From a checkpoint of a small transformer trained on Wikipedia.
Size: 12 layers, width 1024, 32 heads of 32, MLP 4096 tanh GELU, 184M parameters.
Architecture: LayerNorm before each block, learned and rotary positions, biases, tied embeddings.
Training: a variant of Adam for these matrices, 821M tokens, 6260 steps.
MLP neurons of a small language model. Each row is named by its layer, matrix (down: output weights) and neuron, and shows model dimensions 688-879. Each number is 128 + 32 x the weight over its row's rms, rounded and kept within 0 to 255. Numbers have three digits each.
After each neuron's rows, "raises" lists the tokens whose logits its output raises most directly, leaving later layers aside.

L3.down2339:136126139104143137123088143110057170202154173140131068101110112113116073092107102132072171162128115133185153115138125126096137101179081153149150096081149126089109174080034170128125084136135155140086077110118122110175099162143162178135160106146159117105096103143112101204143078167190065123100125139092144136167131131151089141115153112147151194117149166052162066044122059178134124159173102169153136158146073117074147112045120061060096165118139108126166135219097089154069190150099146071151066044144138133115085083112117131173134192140121116062149065120135138166118155097101140138
raises: ", in ", ", by", ", by the", ", on ", " early "

L3.down2898:106127114145128113139174150077205109200118137135143077139126120149094066100100112118146094075089099120124182139173121097135162105065116078087124171128168089083172181158162119140163100122166137129181091113121089160164110138141178115064206132047099085181182160149124162176103092116115091140110144187130109102129149121138092150104155127105124114125133072126099123100079133132163142072130171078129209175147134066160088094141118125087106102130112139128158094115127104093101123094145134110114137075073185137096069178143150119084092123126123131155122130154147107089110180085059119076
raises: "ens", "ense", "ut", "ent", "ur"

L3.down1574:103102134120188138071068175118108104093094125178175183105114061151173200154117155101084087077129130180138103193122074109122170128112087135134107164150084116125124118104093137088134021146096113078099118149094124113122155141072105120143140120164137166134157172124146116138099098134161153103133124160153134109164168145115125134101150121113119140121159140156135177110116111143123163177146090172128134118140130085126142094101156136148103163099144111168110179071142144160149187145110143134111111226117102115110137089145093120149145203158095136101139063137099131159110113137150148159
raises: "ll", "gn", "th", "tt", "rd"

L3.down293:100130118159154116136115138105154117140144134164139162134128194062156117110070132163079081130096122121112087106126117132156137109125160137129163092098110132101148166106190049162082132078085148179130125090125140166090128179077171154055123142105101154169130098162132143124180155134141155117185112195141128103135106117133104148092093111054121105174137145134156125117156126196179090165147186122098169175122151118121178149105142146141144122144062197125193081169129123130093145140158179128162182133107123177119107141181174096107127066124162116107065180175119104167207143122190123155
raises: "1", "2", "4", "3", "5"

L3.down3366:096123087135091125104165148172102107188132112116163107145094072156127127158102137131080161158106109186142088182106132088170129145206118176235189150089093110051156105100156137165114145107116169169149113177158128093062133189118128108119153109160184116104123088155182152140121107116144107142150114173161131123100136109151158117144089117124120140149084170149186149206107152146117118178160129172156149081165117094151157119173167114215105119154154102133161142129131135110125115135149151142144104142145137167136148080122107151115163053136101120136121107117092155065109125137112142151
raises: " such as", " including the", " many", " which were", " including"

L3.down719:156152095071150134125108071133123078123083135170154110138164083187140129095156138074099145134152144157082116091123143105118133158160138118093079194067138109126079087130150100157106104063093089123170135119154090143121157079133145088172131163121149133102132131155122112133101235147162159132127134119162092146128081177144107164123163128104137163133130087059097103194185195121173100155050132159103088156189151137172153181121165139134102118130152179107098147080135085151116128144089170143163104134161130075148109148117117103113147076116175171162175091156076146183120157142165151130
raises: " that it was", " that", "ed that", " that it", "ed that the"

L3.down1486:129125110139126134085103146124126099158104123150054105082165128179089171146141109124118125182162128153140096075103118134181120135118132119083102184172135140149133135065081127182079113130118090135104124129109080117087148138163085159162174066104110094146085142114076119148122111168123108145125127148168140145146199141134099093142124108162097071139106157156176134121150173145193163130103154145142136143125108166158151146088111144110187143101143128165092106083086088135168175124079108123167053119138149100094093117141134169177167119133070113118181190144155120118108095141092176120
raises: "ent.", "ors.", "ons.", "ence of", "ors and"

L3.down999:117099108137127147121133183121118165100120054175104074136139103160093148111145135143164062217174132068127114128083162119139128096111109163152160098098100125140129118110170181155117166154047116139116181122092122146124091151119178093117072113056102175179153120104098104114120171185127114141125094129157138152106118115125166161103097133120110179156167109121139111127051135147126108133176109119082073183096170175123133104126195153110110130125163115103134082107067099119079136150089194149157106158163081170073168095080075110152122096150146115180140151110131158128095111163117171111
raises: "ia", "ia,", "i", "ial", "ias"

L3.down2008:063157164169090141167108177132107221098121131132150126151115139129150090154124128087116098139129138144107240159161144077153082134124094152137075129118131131143088142110087124140130144117100171079163140106084148173144125108095194081117130131124092031107106104121054123121110098118123156152144128063110125105116118147091084096121169145123141175147174140142195121154084097152181125116109172208159098162181170123145194163105148164107103091202109109126120124122096085094107115154133168064110127149126140085126165148103106149054126143118179106110094127124122127143175105147129125124
raises: "ource", "outheast", "ept", "ylvan", "emin"

L3.down3817:150110097144139133208088169116153142149125105130166173131146097137123142105136123098152166148140105086086139177129071125092169134041137134248135135074047070134096146121179175120140146121148196153147135115127178155115110140189161142165152121174098101101109132069116200106142155131094127061105146083121110112131106127146170115106154140148109097122107157073139079179126059122128126112138107137099126149094080193130108178138100053143195115124154124149118148106160110125123115089102153138070150055141096111085121120136131136117120118098158147026123106075110105119182193158134188082
raises: " him the", " allows", " him", " itself", " it"

L3.down3585:122072170134128098108124151100115146089109140113079160110142158177179108121128121134100093140116118129133067100057109183114107151106097134127115088142106198155152128139225076097091095130078145139090127113093120138062129183091160167166173098096161101137127113182135096117121123117142192119112197174172140092144098140125096153119116107127086130228150088121159171129084141120084063131114130068144133119144176103118139156095163123156133114111106125099167116113057083132120118110138169123089082118097128101153128089088087128161158122138167182092152170164142114141146129124081075154
raises: "ult", "ilitary", "ixed", "uch", "ajor"

L3.down2543:177143119082132182229121093179157137151138118138116147122132143179121046174176197116100139137160084174132099085150130158112134116129073126141140193115112125116163060113090160216159144074114112135114154114132120102100131145080118080084139157177124167129143131138166134162084199171164154103105035118107087084150130117136076189134142066121154167199127139141181102095172151165123093157155171134111111105104150150132185159144182128141108174139115167102169158165143084149131090235160166165132068182119094149187103142110137158143146094118153137115136116143098089112130156127104078136
raises: "2", "1", "18", "19", "16"

L3.down295:157125126092093137110144173115119108182094074164181137092144122133111134138190141072181089160125132119122089136124125172129148110093123169131125100087148116141097104155134185122107127147172145139111161136185156154144150045126118101163051116148092037138081170148132122126054122143048121154061154132131157119173092160085094151122113126184130191099111112144148145179082138105128122158143078143087138029126102112113129130118153140118145162115107167093095095078089124149100148149147119137042089091091183171159152091138067131134113179138174157053181098148102121126087170189138141085
raises: " him to", " him the", " him.", " him", " to his"

L3.down831:122152168079154122101142112132185157133105104110152039161167095125134144124164153090123072140080100080113129137126120142134204097106037127075107137075100130090154122120128153159058165147135144153129135123113133127153105070133130109182234165063135071081125145128106121090088088116131141132111174159140163114143136145120136107107104161145052183126092127138183130218124110138121150087137094163153053156136100163121098131127081127146128057164136128142136111096132109121120195199129202183122081077128129156138144105151090101084209083146121168126163144124139121114097125154124153101
raises: "alth", "ged", "av", "pt", "he"

L3.down1259:181150123122126135205161169147155080134091166139136071140098132145139142189110037095144117079078078206069164102181168194153102145162135136045125166138130160169128166136126106132162140114087145115174064062119095152159121123093116119088149071101166067131139109162140143112128142181100102064147122172116062127198133151146058171104134140201138125145131160132174145087188141102139185137081103112119172171103164110137164090112132166148133157154066104103135097139168138124122133142126158088126172126106200103112146131159165138146135112129099152059141100153120166125072082047095201059
raises: "ence", "ently", "ence.", "ence of", "ent."

L3.down351:131181135094124155149145183101131091045209074151105171142146177097116174101082121181118093112138099035104170135112162131112161147132143090145129189084124102127113110140100119103128114095141149114177100102131133116138120238183116144107175097111143183081076151149133086154121165066156098146079147133112059122118090160162119150140140162172117147122126140136097132116160088134099140146139128118122164135127191114194125151130139152047101097116078104111102127131135127126104141165097158084119087166163142116093177119108087130073108130107157095189120096127117147132146110176101122108
raises: "wards", "ward", " provide", " do", " allow"

L3.down317:122114154118099106152133186109100094137041129184138091157096081072173154152167108162078081125170100145159147111142095109123144151092145156085135163206104096110143112173104140115178078181112117144096040140109163119130140211143124184139156161130159106134083080101125113133177078119175131181134165128078118124098138110168153132130123144148200099136123142122069098140118141122144212138166110135117000166196211176077106147138159151150173099060095078127135101195150073115114149178113123158155187174155119088139129169156086091160153116095185096132118148112082167112112136147085119108
raises: "ut", "ud", "way", "ug", "id"

L3.down449:179147130081126128129111120116128131117132154128089143112100074149165152184171091121074089164142121189198098175135122145136135141091095174135152159112141072088143178108129153114177070126161160173113117141136123080092149090051140157103121124201157116145080124137209129103142138171095142140108143135090179123165137079172136169146102093159131158112120159093157083119168116110119166138144111149058151096143122137137133123141133102100187129078154106160143158134101096085179206140073118173165140141043110138142140077137097058171107136146107105102120131157087105086096078114102076152
raises: ".", "s.", "-", "–", "A"

L3.down1502:084112061127142143061105161107138083177186128191155108170149132112092083076077136064173157142163101124113104135155091077153131094121161114129127135130104115239129130148162140182124096147160166125071137137064149130130154082180126107148116171152152153104154149093102056118082145112126118106085147163221104206172153139111130125157151158118162143148139126125170178125079132091114155116091122151137155210105104140146152168105182134147124157086142203167204151086130135190154145151113121142117112136112151102109111136160119118120120169129124138111188104133139108127160139128114133140
raises: "ity of the", "ities of", " idea", "ity of", " beginning of the"

L3.down3879:121140105065110125127099194079081107124104141152127122130093130089134219105151131146109108106128112124147075121144108140164115156132126123186128093185134127125185112147134170090140080121079072202151066122066157147143138182152087126120105142166175106073110112155181107104109094107146086139157133175139111077135133095166130132148109107146109104104083098114124124125105183158176153160145139092156045177201168146162046123097113141147128135102098126094147118163111127105124089152069151148138193153086144103134130119164120120105108130076139120115152096113111166107124105140133110134
raises: "ut", "ird", "ud", "ry", "udio"

L3.down3975:159167090108064085153137131169085107149100173113122140150133132120107071107115155130143115182095127120071152091128131150115090164135177135144120105123165158158182141122124148179127104150118131115140136126140141188123090127139174082222184082094133084052070082155145212096143161078112064151124129144122180139133115099150150098081147149122077109166219095130130149113084159150136114158222144125085178158112125137101181112077120157106132121095153079116092200161147109083106147125130131112158101161177163166111126093145124100128119136118151104047130113146142097151125129163162099125
raises: "ains", "ays", "ucks", "unk", "aining"

L3.down1711:192119129156135119110142133167098101114102186146122096144087142133131124137082184149181119118148096140168129149145110068153132129119160123132087159135155132179147144134157111118128145131092150169101138097098160122113127143085186097095112132156127103122100120143136117173140122140097115128158175175114172148104128127140149141139160059100137144146076135190179100144134129148155114123179109151098138183171103136074137132116123127119129119162175078151138131141120103096140115190172116142107137157099110134132164121079080087099146124102157072101104135129059121124117090188128100112
raises: ".", "res", "unk", "olk", "our"

L3.down2038:133106156133118115169143184092089123119169074130122146181157129147176131171133162110046125165094116184165146182100165105167115160183067131207201158111105131069114155103096201167059117131128124136195152209114145157100132129104148097152101114177147086123102118178211203150102104112139160160095055173111127139105111086147103134121117117144118133198095132147114116151080124124123145136220116147191172147141180132130163140093187153172109079209127118135121123133112118116164095073108110156061107195159101158119145093124101157082115134159134157129124149153128170077125099087100115148
raises: "hip", "'", " such as", " that are", " that have"

L3.down914:168101119094153119119152114145175107118167107121115146142109093127118120115179156086109174164126135125107128136119155115151153162130147116126174104155140139103184132129117178113086140151099135199174159111155159158149077138085089145189135114127084152107083103168142073203110178105158171161119159104210104143121109083146150098146063112153151130129099099160162116105115089080118149111166077107115158157112070134144172147091067155120162117046140146165154114148151139087171167150158129186141109109165113148102112130103125093166083137144146219186134164132086117143073120115094134122
raises: "ated the", "ators", "ator", "ated", "ation of"

L3.down3141:193118071049119121113114083130140160132104164149099192136069076119119127164136086101105093178115158170189063180155119126148083138131120181140172133101140103089107174123132144120134069125126146191111140088156158078128065087082146169136142156172133105115092112181120168121126175164155082153121140119072179141182173098216128153142125104132161186167140157080120119147163078094174126133165140120075158098128133150119141155123109117082186141055130073139154128137147162132200191155116109176110167164098098184127122086156071065167119079074110145100113141139085069150116088095133093131
raises: ".", ", ", ",", "–", " "

L3.down2531:186155070102140100067156154136066146124141147157115120137095132115137056133059174156173120141123107125166127132159122131117119152117087104119141177111100109173167159135150128143134127172060142177142154156073090100134131147048118126068090100155085176132101093138192134095137109138142110130150153152138178185158097122107157122151111135135129104216106143177163075210119088188185082130108063133098182151125060115122126113154176051173163171144109117208139142113141123160116083113133164168119124122131107170159089144087081099126122133153165111136119174123124094109132112090060120129
raises: ".", "a", "ous", "ron", ","

L3.down383:105122050117132140136074094159113169194146125126144112087138124145077117091116166075149126182051128096121132127144128142103164184123085193200189129059106156148148089104118093090150114107192082147137109119160097093113128104164122124095141221142142149091176111060066142165136104150115114153110154140127110162108129080179144099105121107053106140139095142107117087076134132106147174141147162135195151121175043159065079079144084160095121153161096104176175139103105081125096115137126123144146131130149134141065126143130161155124111124166074115097116129146155123119134129136171144112
raises: " year.", " years.", " century.", "est.", " time."

L3.down214:169142134171135161167144084153139102130063082134089111141158121115105180098123134057112080141121158132168125162135050102107132123159053093188132151087164133129119160141091098111092149120163095119147068113102147089199124039135113168167107131127118134155141151078155110142131151153094136168154111158117113071134135144128155150097135128130144130192122138091145155109134138086134097089154122071159143218158096150139146108101167136158137096133185155095195154107127148119105118151107105166106106130072151143131156118157136103152149122120104192087149197121128129140137105133065140128
raises: " never", " reached the", " always", " existed", " reached"

L3.down101:079041033131100117139087166106157144129136084181124093120112122085140143125101096159153134134168145153105095096112014063125129192214111159145102122104093148126150094110174127175147141164047100157129119182113193163111102123129126105193104130148164129181112079121145155149096173164186147103133130120149093103130125082159135131058141137133112122150124172078113068097179157134108113124159168119124126131115141141111131167094086149087114083108106153140179096156106069133075121235132110115145135142095074139105127190148147142123116081137140110098143117133099113158149167136165111190
raises: "1", "2", "3", "10", "15"

L3.down47:151228161122116162171148144147129154113147200103111152128100048128127202110217168088143182175104103142127127043200071143149135146055106126139144123186194158125134122102129127123081172126164181104174114206143203164111138178115135097212134146016137141096162148118128149117175155142125103144087189083175109191167152087110138186134115169153121181136136099146122122113159058139098117146149119108188120127115156131125143100116107070113170123161144130071141095080130182142081137088135112119092096071133134098164119125118155163117120117118106152052139118173107096179119093167092151157
raises: "025", "006", "026", "007", "017"

L3.down3497:160126111148109156102107110140092165123149108103127114156101120143156112109112164091121111112130122154107126149205163120137174123104125130183169119116145092130153127133108175116175148137108132073148094132079145153128098088152128075157066148111116093088121145104134081119135172071135102123106117223116116098105175166151074154194106148130071172126103105161116167167156167210140140118076103155172126167116172109204093167119084132120099077169121122111194125120159123128131132093115156073146222102129145100118097116161094095095132135132148093142134103126143136122097074096092106147
raises: " it.", " those", " that it was", " that the", " that it"

L3.down1665:136193138118115055173135121115156106143114147100075135148129127100157135085169121090081093149113120139120118120144124116129087143129151149171136113181105163140149092167144098113096129111156078079134088185146132143163146157142195123176119102072115135122115166178119146130157120160112134111152166085133126106205108104104120166116121137161160125113151106020114101115206083062108135140144129102115150133138158137104165048153127122084137153124103113083136118126157189142141163204143138117110106091141125136181149162095175165151132075120151116134126128159113180096124156163127135095
raises: "023", "025", "024", "026", "018"

L3.down1054:154202096100134107085148083097172165103077158142146122152131117140157085086050130135097141071120089137146103155120104170143107135131105095140102137124151162182168176114171096152163110111125144100148118094122157145069106167111134123135192129119099131177134086143127111135139095128140073114138143093136158135119124151081147103136121105165111100127087159142229122171089142194166127142101081113153111187128137103136146123123091125124126030148055126133145139134112126105097084144154138129131140153089108070129094137137106139115134129163172132148105090097099127146093138156136117152
raises: ".", "ro", "ir", "y", "ob"

L3.down1596:138101167150094114148125158118126121132165089118092143175146120138183089159122177137094079176134126146126139161102169121133116122185095119221168176089106104095125133079145150152081112128126092082164176150098177135132134128084136119159080163165145117123087128156213186149125113073154169146108068139097091140105106096175099122155112120107116137209106151180100122176077122139142121185196164146160160156117200113077161122111157174153087110203137104147098111130105130135165076132144093116082104202170093162155158116114153163051066138115137123151131153175109167088134123122154125110
raises: "hip", " that are", " such as", " that have", " were made"

L3.down2020:057172154169135148146119196121134185077087131147100093135125146124182105163074162103125158148123115145112209140161141100154048186102106091143046086135146150125089116097108097124119128150119160035122149117062165176128158125131177107132107106140108033102135126099062098127110061127102123108142143069151126146146149129118112142114139140151124142185156161124177149119088124182160142107123139187136090146163186085164178140087156168111079098191075129110122137119084099111103148107112172071109109172148153122134215109095124162052178153136183178110105148164116120129165094134125104121
raises: "outheast", "ource", "ky", "earch", "ugar"

L3.down3224:104067118138143131111089128142161137174171096140100155127124138075111106146114121147123158100144139108071162109129048162130165167092118152128126151132152149138113092094152090153151141087148129160102081141165132113130141086138142132141135140167127136165120088136126168147175133124097129121185096165088128077130132125147124168146154155116135113109185125120120103148174120132158172073073124145117127137080174122117149183117127095095128179163202112124124115174135081123079102149107131101188123135100051177102083157125140082146124083151120161134146115100091106061124084097139108124
raises: " control of the", " top of the", " power.", " control", " presidency"

L3.down3169:145199156082119109156110106151103125118117129140087203073109159136168131103173151128085123098103114130126166122146106115068143167155110125103124156101110150144144082130090109084091193127105148173119070140143139164107080163135197143110112150198126108094128118108085119125147155059070075109205124155121155105102056065090101113102152132150149129104109102167115169138113088121112155134152149156198129172120170115126171105110117195165136112120113075170118124072119143159173147115082148115120152141142192111158140128133107120153097122148122127120147153130079065171157065164137105110
raises: "rum", "iva", "x", "ively", "ive"

L3.down1028:099149112080135159157167152097109132114117083184144099163119102128068106095134150119121153127175114128111158141158209055099100143162167130150079138099110145114093119172101108102117076128116168094124050187148098180142115119083096111145187127144115138185132112139119147140120146126135127144100078126174119130185128128185101130135080128077135124118124147073162136163116210138108114119115157111173137116148126138155083171130112099125131090112114103118132096114123121128106160182074123110131077063165188117086112169138103111069091092120086149159178114129142156136113135145091162126
raises: "wards", "ward", "ol", "oles", "olt"